Part of a small language model's weights.
Architecture: rotary positions, no biases in attention or MLP, tied embeddings.
Training: a variant of Muon for these matrices, 4676 steps.
MLP neurons of a small language model. Each row is named by its layer, matrix (gate and up: input weights) and neuron, and shows model dimensions 0-191. Each number is 128 + 24 x the weight over its row's rms, rounded and kept within 0 to 255. Numbers have three digits each. A neuron's up and down rows have the sign that makes its largest values positive.
A block is one neuron, or neurons of one layer that tend to fire together. Before each block is what it responds to, as a language model described it from the Wikipedia text at the highest values.

Responds to: Decimal points, dashes and digit chunks inside multi-part numbers, mostly in tables and statistics, e.g. 55.6 °F, 27,774, 1–2, 1858.
L12.gate18:146106139116154116123119131128101178055150121155119172110154125163133139156118112136128180119107125119116125122090101167132134151143156133118157134136122172143179163101104131157088112167131121092144071118176134124132149146120145122110136132120089139155123165131134139194114119117157130122160127144166155171116076097129110155132157149144122107109167079106108119089106114091114138155132118096149155172142109090157143088063139176132142114134153175145116113103127115128128149140150129138124112113135128116126115097143100161125123120084119119124135131124108121145146121161129097138
L12.up18:135119106148167123118087144118109128087110074120116138123123124146169097124121119122145117102171110092109122122128072125125158158135160128128139145170069116152092117125136148149132124151076080109160092157068159125135163126111089100092124158157066148136121130119134121162155124121125134133132115151151119159109124148107100155145133088150085133100091112111113153140094138134116089129155156144101124082142143126104163103156155156139161113139157106113148129097103141106110122116118110181146139155182159127131130154134131112129095160136163148156148119092096129119117135158135119140
L12.gate179:062154111100140113098116136134130054125133102098129133125129144105125112108118115129124193100134113134115139088120125126102154110124126134114128135131078163138116148161149122139121177142128130120104124142080108154146118133090094103107117208170112131119142096107141135099100166121105124114126147136119146126127123098078099119124125130117126113166121134085168099127099129119149136165155149139157197139163146137162152111141108122140149114134107139124128180147116097120143116126134106113094108132128131150142143084133079147150165139129085167096136091116145146175157121147148136085
L12.up179:145144119096138135149066112126164161082141104142127145163127125138141117123143130123074120079126150148139128123125106102095158111118122156092169141143160108145149083116149123104097177125110133119117088125129089136144147127120126104075178142123084122128133087127114095144119147114094123142123170103133148154081137144073101159117140134107110119142133115081131125109160127115081142122134124138112159156143146086108164138152131139129166076114122085178092097131138100114146102131125123151127111104150120141112144127126090173088115110095104101171169127120163117132140108148146107141
L12.gate218:148085164142113109133094119157214099135107141167127140107150127162145141123087102114149154111162110169141126134137136161103139180069086112131184110173125135109129114144089141151145165142129110114156125125128122117083143069108129140144113163115125137123121116121137171159148136156139134164124129103163126137096132134155155116125127140089106120163145131161150094127144156107115116110135180125157162156154126159156118144125096115128127163104073132112121139125085119172112127142136116110127135125135111117177125133128133139093117111140081152109174148133130141137170129125146084126
L12.up218:099166168137160120101129136142120171109139149167121104141141129112144131140119137121120144038116146171123150104151109128117164107140133152108136149101131127129140142092134116130159196161122086132116116173150119110165122148113131146140149133134169117149140108116151148146106133101128108098125094144140068121128111150155108100131149131129114139165131112103123138116170128095120178130121148132164159106188133097110140135128129155128151160150102118116118161130136105081183149155169173131126118119133115130131108141136126179128162136065102126141132105153159153119127176114120132076
L12.gate379:137092162106153181136091099131104136124100135126123118117111136128106086136138124121121123154117113146149156105119152101107113145134137130133127125083116148159153139160158148156138111121127136095093109158058089129148140107135120126159157141119167103100183110121152112077143134162117179120129159113068154099104126109121148127140131129118100159154130169136147122121133052093131143101180115140169131117136088122135129160103154130181123194097124122131139131138089097152126102131139119148153130125125148107165112138125118148147181134117149106152129116110090145164157152152134108138
L12.up379:159108105151150110105132117195116135115174094131134123105137143127127107151144135158111095149115114129112134082099075131121074147125129108102125124078122135104095118103144089144082167153169152121158085147109140136138150126136112145074133126140114116191130133095093140105149159118116132139111132112118108104115140131120119126159162099113101119128138103102137124125078139163114116106136110117140102119117120151129124135121128156098139096178138139141156130144124144142178124151116174145152156182143104087148133164132077152168140131169158126107078140111110119121107111120168126179

Responds to: Male given names (or their final piece) opening a full name after a list dash, pipe, comma or "by", e.g. Robert, Ralph, William.
L9.gate357:135147112098173159196130121119117087112127094076132130146132145119155134115168112130152149152112105128125137132141110145087120088128131148119172134151103111120115125109090069101133149111110119113132116064103092124128092092123130134125112117130081130160146117142154123126131140125141091125152094116128144151141138117138135125163135134110112113110129167188191147131110134147167085109124142129141101123093175109144131113115118098087130133103127144118061139138091156147101150115084148122154124119135134129121118167140135117089181119108121108067108139076156120151100105114138131140
L9.up357:145168106164132138164107146138126110151141163091157123131130167085126117119113118079139136160112154160138090174180157148118107144079161122112139184125120149156185076154125136154095136129101164122092122132110134148122140139095154102097142096098102129130134142104127168139135114114137114133169142108124129120082143144153161108121093174173083103144090125115135166142121162125103120126145113118150133166136159152130153164139142165137139141159122104133120151128146118090102097097117107129111113134157141145170131150174083132113123140102141128128163133114114135133084145105124107096
L9.gate418:156133141145148146132088081123126088163169167145102097163188126162142132130147141088164138101106135142142111127141076105134101111171141168108151149169106090127134108117087146110126142124131098118107078094142158122170133141105119136116160124144124108123117107112187157151137105140111110168122096156103139137155153113103171142129187138087079101116133120117117148113154133155155120121102130133136140114124093115102131133126118095085165128126140158137091156142151123138122118118138142132146134121152124102083168146146136155105140147175116114121160095163122123130127101172146173135
L9.up418:120157112160091175146150129147114109138088171093090072123126125113140124102165120127154160130190110109117159146116153102110148157093136111083138147133108139100150114113125112140114113124119124133112083119122119109140142122116109111126149104146135135110142123127125079130090123178145116128131143091168152160181159097119135120135136109167101138082130134119116164122153130091133124085129134140119151150159131138125097161084129112072157135128137149153113168095160124123112115132139157111129143097139156093127125151160111160115112061162196116122135075143133140136092139156116132109

Responds to: Decimal points, thousands commas and table pipes directly following digits, as in 11.5, 3,062 and 17 | in statistics tables and data.
L9.gate266:174189142131182141107137132112153115133112156131145098160106122116145123134130127144125108139127142055154165129114147132125153119094122134142118174164155140129140128139152111127146156126144076123106127114115158162129114142103139121083090120144083136117139132110101116136124081144180151124089115170146161145092166144107112149124128144139088115083100140125087134100144138135134138128153117075128147127138128136107094107137148093114133139121183115129169135155121153100190116126157095120124112125142137141127194094129122076136132123103170097106162098152138117123151157112158109143
L9.up266:102133132158133097109099116101137129130166141124163128099147096108160138146167108123186115083132127143150162109137109156121142106098154125095178171135122152181116128164148141129109126145170114107167080154122115155158128161122130109147129162115120110083155138150125109113162132167143111130128162101131137117079135151103141124130135090111139098167132091105105157093144135148142079112105173116095116100157103110131099181108150126123127117132150087135118136144125122138128116125113150120119135151154080176125103123118173109213117102104141153101116127142108127161136124131109136137
L9.gate386:088124184135134135125164169120113130102127124161102147112121117160144112138160108099131098128116117107142106170092117104134163144138145074129130099098150139136078139178124170134131115077167112138141081114112166129121123081164146144165136175125096138118105166131081100100108098117113174137112143143115124139119121136137128149123107113125122123147159120110087092127112153139107105124168083137138136127136132153124153149102127154202149107128129147119110172102134135151093110104130097187129152143097128142096101114134116129131134126131150176113162109124129123104135071102137158132
L9.up386:100128133103149191092122132109091113153134164123126140120114144127056095121138083143147175107104113113159145134175116086110136133128097149156095110132118154125109153119108101134173084138160117125119140126102151104129076136135094114079100088104148110117138162120091120132125093109170134112122126129143142140143097112154087172134140095102138115109081127133158164096117115116117141140167131127150121162097116142146141128144098137102125074170147130118150109142104101106171159098121126135109128157142121129161072115114129139167153154137105137169132111153151127106145133127122087105

Responds to: Fires on the first digit chunk or the inner decimal point/comma of multi-part numbers in tables and stats, e.g. 4:03.23, 10,899, (73.14 km).
L11.gate83:077164155107137148105110136118117145139096141123140160103111112159127086150151074091116122097097118120128131129177109103137145084144144065129141086146141071119097101108143156141108137151164096118129123162139134159071118161125146154091122166110095161108138111132119153076127122146155111125142115122132163107101141144156064158141107145107140097103132119113114143174129128148156129158140104168105133131179105143137144134119151116125131129157140119139071139136115135140091106129124136155126147132151093167154094173123135120122148126133089135089119129136119163131140176123126101139
L11.up83:117091140167101093126131128144145095157071115146121180063155141121134100152147146106145109149096129066156135132135124116141109114143170150114136131100152128139134148154156137128120134169136166057099161169114125149163137150099110138164197139141138097094111110101079119107093108132124110084141136115131120100124156129133148122120156129076123141104124113122130125131078128127139099105117087134116115103156194146115164146147141134111148126156138094135160168142137099103118104130123104115105140112130127096141125138123116114173151152142146126166123138125111117124121174107128162123
L11.gate202:101119102135150153132124117158095147116151119184096136141137115117153114194096112109114128123080149080130099152139150106122079141158098154103133141128092114138085130125141155124111154137126122139168128130156137142138083139150148154151128137137144095160161124124117155102128163097152135143154120107124125102187098123099112126185114134087146108142141141164122081159100121157116158147123091105097082102106113123090155154154137128155145181125075107129101151152113176120132100140136184147138169104141138146152134138111111125155151164107122140104105117110135121088133136123141123142
L11.up202:134118130144128189117133153133089139144095150137130161140117114233137124136114080157149086061099127166127138178128140141142135111123114139136130153137093105116104149128119129107113101140111153088123112136138167131117150129123112130157136122135158129105117157138129110107105131082147151123186158148122126121137106129148113114111131134119135111119184164116150139128146131122153151097132091137095102155125127121075167163135125117159137094156078125138122140090157124111110138142140166121131118147141106121135121129112138175155144101158104134109082140159119143133112164189103120077
L11.gate280:142110129102155147131140081134125146117090177152096108108153099111135082133154118080117114107115117129151124158113109102125109120151156089100112100093139085149118182141139122110110124135120139145104117124067129136121131112110107088116109160140175129130119138128146086116121121144103146123110181132145093133102116099151123117196125128114054142085127136099111142126161130055149086106098121142101165097090129114138172136122156137117085115111101105124138100113157116174121103141155095143131109120118164128084159125132131132160137112142127127141168121121121151127155132132108153143
L11.up280:104165132107143121155124094115100122150105093092166148119118123093096100101172126138142135146107115116112159136098125061125115126074079114108134100157145092168097148131134132143106171111143159133137089138137108129171138142154101117112139146119155143141129126127150111145150118126146106104145135146133095160162106134092130171126169123103157152137143128145123108159116161097121099107165113119149161140082126142128132154138198112155097100169104156103158156164127098136133143097122110114159143103097140118167086110145114085139112154130142161083164131143105124126081117123127146129
L11.gate325:138149120151087126101126102097131164100136136140112105094158136146180117143157142103127114163098162102132118137109103137137139127140149094140127159105101172111131137129145109133158091135157143171120163127146132180127147119109123128137144072150082134125122099124154169105128107135106155115064083159167138157116138129081117142141130110134069102138136097132142149125111132096121127087165087151149095144153144124130144111152179150144131129106138150146160101088139131092121150118120134133118146143142112171159105099113122115171170140186119111133129141120110100123111088142082098093
L11.up325:153138156097110166096099116152183132158116148151124145095158144126129124092111131111160110117128101120139132109089164162085100105098125112150127109124152140149124167166105126134113191106158128161107171124120162119099136113135110166108112156127132111091143114103109145118098089145134142077126162151158127119092155160112125084122188148108110106090126111104152140141143147115075148129113121157117113152107128115104128159188114124084132140122157119121149132163147129121132118155208151110130151117140135140154121127109142132112139123137094169111099114143122127071138118129106162125
L11.gate326:144149165111109144128098074102131104081127108157129117100107142131097135105091128133118089097101147122120135123125128099144147159132070116127120124171130151067102142141123137096161135127112122138143133187099120117123167154133117104135105140143102133174142086138138076135057131125151143168120124089122126119120103147105158118136140128148095133130102073106096099132126108118106125099154092167123100135148119115163096156121129126155137116115126148123126185143102167153091138128095141133112156137137134136168130143165103076128136153134133130153124148122172165141183153155136109152
L11.up326:108142119097098093124147120077157176085126146145114134103165120144118157101188166162075108099113157136121101122132139102129100149098078124151126109117098099107145143161118137153139117130165121131118147130098133128176107157157121112119129153150131118076062150136117110101137149127133168122139127078148164108101119117114129105098152141111115117109116134143166162124092073142148094145128134157116171107121141109104124117108147113170147119139169126164147131140108094136134115119180143143109113115142129118164139083118126135103167112154156123113085134179106088131132120141146123131
L11.gate335:133111121171116152119113130119129117113088124175106122142135126105167130133077106091148135114142148135122166115145161145145129108166167097123125127115134127140066086150108151139127105118146133148132135163117159164101119133134174116110129154171108126133133096148119121128137099138164074127149144153146111128103140118107135122130134123139128117090106132145129130178156103143147133164102124140130096114104123131118156150123175150168102124140122144127114149131095137163115137127156131144114172091142134112173119103046111151116165197153094212161145119130162145102158145116111102124
L11.up335:155156124131146133142123146136108119126149125117110112125122126113142102127147110118118133142128135079162149154149104124138091095116120142137096099110171125099126196138209126137157139116127140133117134128127132138140096127137140127098126133092076154151097143115128145111109140171136168105108111142122108127098160166113157123119153119080086132166074136145131093157128140129099117077153137116172153092159121159136100105111124162106110163095134141112132124143211129120141163136158109095113136130122147138105119115140125154166167096148143166141166137160136117131190119088162141116
L11.gate425:096130113135130100136138147103162123115119129130152152118120129148128122161165140094129144088103168093174158127119117110120142119158171080157172123089107153138146173127139126158073106132167136119070096148092107145126136074136149089145138140163143180096187114119119118149084137148135081121109125158103131127131172112116133122108114138110128128137127142135124132131132128107115105123139119154125136124149137098162087132148127131121096114161091157161139163102104159168180122156159137119159127141152164150120121139131133139090159124067127160133147107123149104137159094114158112161
L11.up425:114126197140154155109139119107178117090096157206141146118076151117119141127135099148114098130138120101103134128130152071104159117102170128107115158117092121104150131119105115151147107177112105107139100132100117075135127140132129110117127134109146120144150108105114116136115122157114132148113132121136123102155113194169110171116099133136094155132128152133154106125107109187105163144114133147159126185126138144105117147152145126134096132130096117128160152134143082116143143147079143155181158088140126124135133154116138132106130144116099123151149085161160141148137155105157133151
L11.gate504:163154160104102149118073138127118119147117162158162104137134129131135130152134134148121145097146181125175178142165105140111113086123127095103167138105085131133143132136134112141112127147128137135117134172098097162150122128131149127152079181133164127076133105136151135119093111144128096133088116134133146136124149118116160114124111137096155149143114126130100142082126089159122103120156165112147154120117123134124131186119136110081138130163101114118152143148129133135109165170156113174129164139166136113145084168085073161138108146118116125138117118071165140123124181139150119131
L11.up504:113145157111133147145122124107157072083138103123155105150139135133155103163121127143109136101149131133147116099109113153159152110153108066139164216091119132129160155128084127143181139164143082128107082130146114124149174116113070101122126167155163134115174134147147097152120178131142143125119121109153145141135117154137138115122067146123113156142130156141122145155106135134124103123143125148143107161167129139114094102110143145168145173139146138144089121124129111122147127154134161145139095128134126136126110154109095152154130132134111119156101109093166128158149123082169114121

Responds to: Surnames or their first piece, right after a first name in lists, tables and prose, such as Kelly, Town(send), Mat(ić), Clark.
L12.gate245:120155111135094142131141172123134160126145098099106129138120153107156132102095127121157185078097137122085143098147161117123125095141136117133059143117103130087139147124125157102131179151114143108070108118088119093135103093114145114147111147105129131098137124127148117097157119179159096154134128086117120108152127175124108105157122118164112139118099095131099151147113131163119126158126140132132152124118135138167151116138135124080122133138150131133074114106134114119106147078126137113091120121112138103178138177155126165081141091152132130139118097098175159135137104178131137101
L12.up245:132128125135163133140140155128115144137074136126097099083096170128132130130184105127150117088114118124141122143126151181137162120143120122093121123163105098129181164156107103134102116127108135115112108111145143144124130139138128106099151125090087137113112113110143129160147134133179148126122130113130149165171152141139108141189087082130087177138160104160158103128130158110102081133135147113126118121142134114098128149099107162060136132130118108119099078151151132142177110123141147149134112146134131110157178147135129150102155149125200121111101105155139130143143136178153120144
L12.gate255:132152166147156111088152108126150144176131111108127113169161143121106143088122140159127119115168171089095139116149125091112153156156156163101105125157155102133138101123114117136079117134091149157139122120083105137152124118131116091110107133102085115119143095176135089147127113118120123112121144143128122106126144163102147135101181106114049143155096151122129132100111126168090149111153153128116133133082120138097120111132066138101164106101121137109159118100110126131118094138123144120174124118133173148123104148117119160114079107116149145116148118126138140103133127170169105085
L12.up255:083128145113192136136123164125126109168149132076132111120129125120161143144136160146147117148088081128110124126124164153154124140139134106115151121107117148091135105103124144140117110114136141166148132108168098104115134127108146154139156114131087111148130138126160127130086112130180148127102124116110128120136169111147174097134146152128095116166116143157135138145104125151143136154100143103103112096175139143123131069136114136139148125145167094152157115111111153192141176099114131130103071117116132122108148139144133180074135148106183162109092156171118162093140100156140148140
L12.gate268:132142070175085151111150128151133157105141105158128133131120107142142164115140146094137099135145129114075132134108163110103115133138103128128171141115165126122120131132103119173117118106132113131104152129130129085155140155108145145128130093190113150111136121129136136118110148108125184150091142090168150149090127114126158159090149140094117078161090119125146107104094092135151123163161098129156110097133083103094105141153114158116135098095098140095086154129133124118109160131097094173130170143128126142199151129108126170129102138102156137134158110112140113144101164130136126134
L12.up268:158130113099126153120164160150142114159121158121118170112100106137125133139118135089102119121119135146139077144093161140147135138118126161128122137115143148158115135123141121128100080140139138118098134157150078152126120101110122094118124134171138108155112130130106133148099088193118102179121112098151156160134148097179086145133082171097120124110109082173164102112128095172147090136110088130136154126120153060150110113151121135152120100153117110172092089109145105115129111147101140114112106138121096114136095158073133109116120099149161137101109136126147107146150145108109110125
L12.gate362:118135085137134137150127123138160169114137126125159161113115148152133097177152138100130116151110169144107094073140162108145155118176164121110124147105108110108133159132116148146100133078093118091091110134076133129150088128102152090116128145146101117124161130139115134140150125119155121110173171146128130097165128091100087119153117123092127123153130161112108131159073106095146157143156116102112105139125142131129102110145150163082122094139151110117099123097136138143105132095137132106135139110136112140138145139088102087101132102133139163117156115131177050135138087172141128124
L12.up362:172090135124111119129139118166158168166088117141126096113091136151114190157156126082089155119162152142134108108146116115095147133130157110102110139090136161097153174113129142157097114140119131084151130124140126138144117127157106146123109139154098115138136125145073091132113120107169114125103153150102121192145127119149129127103111139155104123080121104146145100121136144148140138080143129117152139093116147126087113125128112135069132165132201121115090144155108100105129137131131114102111134106135160128183136136132126106120101139154140134111167154122114126115129079116121130061

Responds to: Given names and name pieces inside person names in lists, tables, cast lists and bios, e.g. Thomas, Robert, Frank, Richard(son).
L11.gate78:127130157110109147143118153117126105123115116179126140151131103145118100123087153120133115115131171219156141107131109131134115169125129149120111145127125155115157096143117142152124106093114142110121086160135174165131097145124122174103170151143103141128119134103177081160152114101157118116133130111106112150121142124119133128144152095101126107133176144186121135117148131114125130050124163146132136136120161131129134107098141124119169141097106111183136098103115105189138164113108167096117122121139186141110094142124136135117112160135126130173187137125149106138135158140119151124
L11.up78:148139136130086131161082108130125146125121152127089133171132111087121087089169149089108174128136134082168092154151126100134110128140118147140139163147166120097128120134124143159115134151135122138116142122096157129094142110127145124166146137095148106171154126137161102115127112134125165149137118114141082120153176126120134069111165132148117121122154146118127104148101148130098078158086104099136127156139129116162133098119141178097141174173118118170107141114133136138159101100095136135122128132158145089134157129149102174095121091164101140118189090141101152131127118150126104123
L11.gate104:137116114163102149143129122125114058102103109150128128124135088165092160115134155146130115183140103147119119100101150114111165100097153099134099150091088090110166124106124118155113137087099088121155159093122102110119089138141092099093165123105108113108118086155155135145161130126174154132158131104100157141153113118149112140122119109127123108132079124144087119172114106107136163126117112112086150127123131155114097147094086120105122116141157097136152112138093151171115109095104133119098097137100146108146118084142106088145118166106105151158137158097133148144115136127156139101
L11.up104:133116106142098121165154105135145143115155124089130099172124134106107135139133127134133156142115138138142148098081112124096116155136096156105128173131127158156158114148100108190115148073087129124113130129144118102143112129103149102093172129076135089080150136101176109110128172110177122127120091101087118131126135090146092143123097179106085128130107078110140108102094145125134120121124127163135135131125104140154110117118109140068177106146141079124112117135126128121153090124077135147135133104134092105126135143108119130084120145126141131122106120125086139139125114059147118127
L11.gate170:122124101100151137116090114125102099174142159114124138135133134117103096109171134102118186099148095135140120153107127111149171085112160119129115149139118116149101136154120124123095126094101135122130110106106173127175143170127106145121129088158162155129127132115129113147136167148114136140107091132126120159127138088143138162094188155087089071064117132151119154115153153126110112102100132122114152139131095115082143120167136133096154114122123123164131094117129149104081110101050129151138131103100137091149121118143143109128118143135123103122187096100153134113120156109122122104
L11.up170:128133100104112140127089157123123165100122145118120109121092111134100150099119150184139089088126116128113141156107111139140128109144135106120155139145152137112086128133132104131131135135099119139158114115173108093170136168124130094152150148109162117166084125139137065153127187145153158127127093116135139125129099103079101114158137074107132125114148120157120134120168086116127127111130111165126197145127152138125156128118089116120081158148165129126086113121123128129160118121185166128165130136111120128100152095178119080170134124152116170147114112123110157104140119147129151164
L11.gate172:147144109137102202120110151120102107126143111143100133150101088139133117124189117117142144160149164147128169117126167130157143149153113099142134159128130128145084127119141171130142120116120093119160105143150109105100124155171120094114121138124101131157188128112151097117119155100129132141131127115117114130144114142111121121135128162144139103141135119144116122132149111103150145101141193128107130116083119105096116094124124127130158165138145133150110102151113085129163134114100196098073130154101188092112145160148099120084183104109123162109117136096112115105149096135167098111
L11.up172:142148071123154190114093099121100112163177100125132099131092109126092097166153143104133165161120127076134139122109133121128132156141121110168148136108166127164119104121107155147132157168129143121125102165121103133129095162151153143143095084081145103146181098118154145099133124125120135146132121132153125163146096190104132125119120108135128123142143125105137115147108106140112133148081136149095117130096116165112116104139072172104097145144122132113134115167106111118097092090163150116170160132122126119106123114151118150127149136090160158116171141097134104127142091113126155143
L11.gate173:156175130139129175130128097097134132113125135130077115139126150118116131111123199063168141093097163098126144098148147123147131100129133147131097173099151110094126145118127115115120165148068134120137156094160141074142144105127100148140112136088138149117111127131153115126163113098124069140137110166148133131170156109145159108123135146115163102102142122136115160155143083164153136073138148140103132112096155133109130110135072164098145147138095108134129146122142125108138120130110120130099116164149149080160130126134072126150149149144131097132132166122120150139177123147113136120
L11.up173:117131121086139156129119140107105088112106105133132101106115142198133118138143134121126124129137122091088155125176109116142133115129103131144116137170111100106135181140111123096144107141134133113152124084120104096133124124101128180115135145144104151135144114105084146159098111150151116133143140137111132136119085149111070095094109116121078079142131190143163138105108115124141112088155140140131152122130151160131124131142060164090111138122116125153137131121175135169112113123114104108107098196129137152141146091127089086103158109148160122097126143142123128137133113132141165065
L11.gate213:146116107068121140127141122116129134103121166133135120125130084202155130135127126128136132096122115144126147114134118124151160096192146133165152125113103103114099171109142116136157169153130148117145123139128084127119117101144148138121130138105127142109135113090141122133111154157144103175106113154104124126115090165157107137115082139078127147142115138140139101141149099136143097118122179149119107156075178146139117138119125121129121121107112187154114133101144130190091110112116122123070151150099178084134102139103098133151183109097125131143159122110112119145126097137188144143
L11.up213:132113134127121122142117149118122127133138129167162085097132175120118128121143135157162115110113126154117129137119126107113104144079135131126138137083131168108142140135100126150160137146084138114142160095159116109136148133131163100091167131098151132150144072102134146125146145158114131124141090148120122114140116141143125116156125131059121131142079136114111145069131124150143130089114099112097097166106106133152095109088101127137112096156133143140143150100108049082104095144124137173131105133143169120058178133136154158155153131135108096126148140096097107146106105156170128105
L11.gate270:132107119159164186124138162108119077124152150112123121121115168085120136102129120078119124157132128166127146141123154108120144134105116138092144162124111136112110121109107141155121144122155139120126121120135079085171130138133117172087190129158115119105149127139157134135121160149119139118104167151150113154105052134103073105123097176097146110120146150102140135121165106146154131149105112110129149157100112120091142124127123143142169126153124116146125128114131095113080094125153165176129110143082098102118184130157119066124149117147122127122130128079172138139117130122135136155
L11.up270:110087120134104116121126125152126134132134110141159131129140117120151137117086159128199092121108138123149129144142133106135131157135075109123098103114117089160113108146151108133135133124117133112156147143147128096167102116152104138140135118131152137113088120147127212193114139100169129145147120100099095151121091136115124105097128070123126133127113113118163131075148155098088146133112149130146095171144132070134168145092136151133161075124114109119098137119120148134128113102163130111134139148133139156146153128099132130082201178137150106109140106130083160107128131129117097111
L11.gate364:135155126137138164119144097103102074093114126117140154118126128165060170097128114134105160088171149160153111100173166137135154109160120133091091115144142124096085119122130129113138078131134138120136122147110147124143111134105136130130121109108095136146134105115163146131154134120096097151131140114123116132118132128118142139146176093079126108147082131096121140096120116140150140112101132083148137155106147085129121114120094090085162120075145113134114112121105132135170129096149140164103168125135173126135156129112115128118162165156187118110143103136124124110102059126112171100
L11.up364:103138114122152137143136131173119107161117141105138142164110131104138110139114150137143097153131141113106137142156110092138160123146079120158100131123139126131116141098102112118145120140097135140148094114130086087186115151104145156129112162137126146105196121101148135122138113127136130136154129137136108115128147123176118162144168145127123114126106073129133136089096136139090104122136137147119107116150115106160092092168136149114114150115138101191175115166170076103122113149121157125136070095162176116130125173083143159117103091102128110141119104093128077133129121184111146147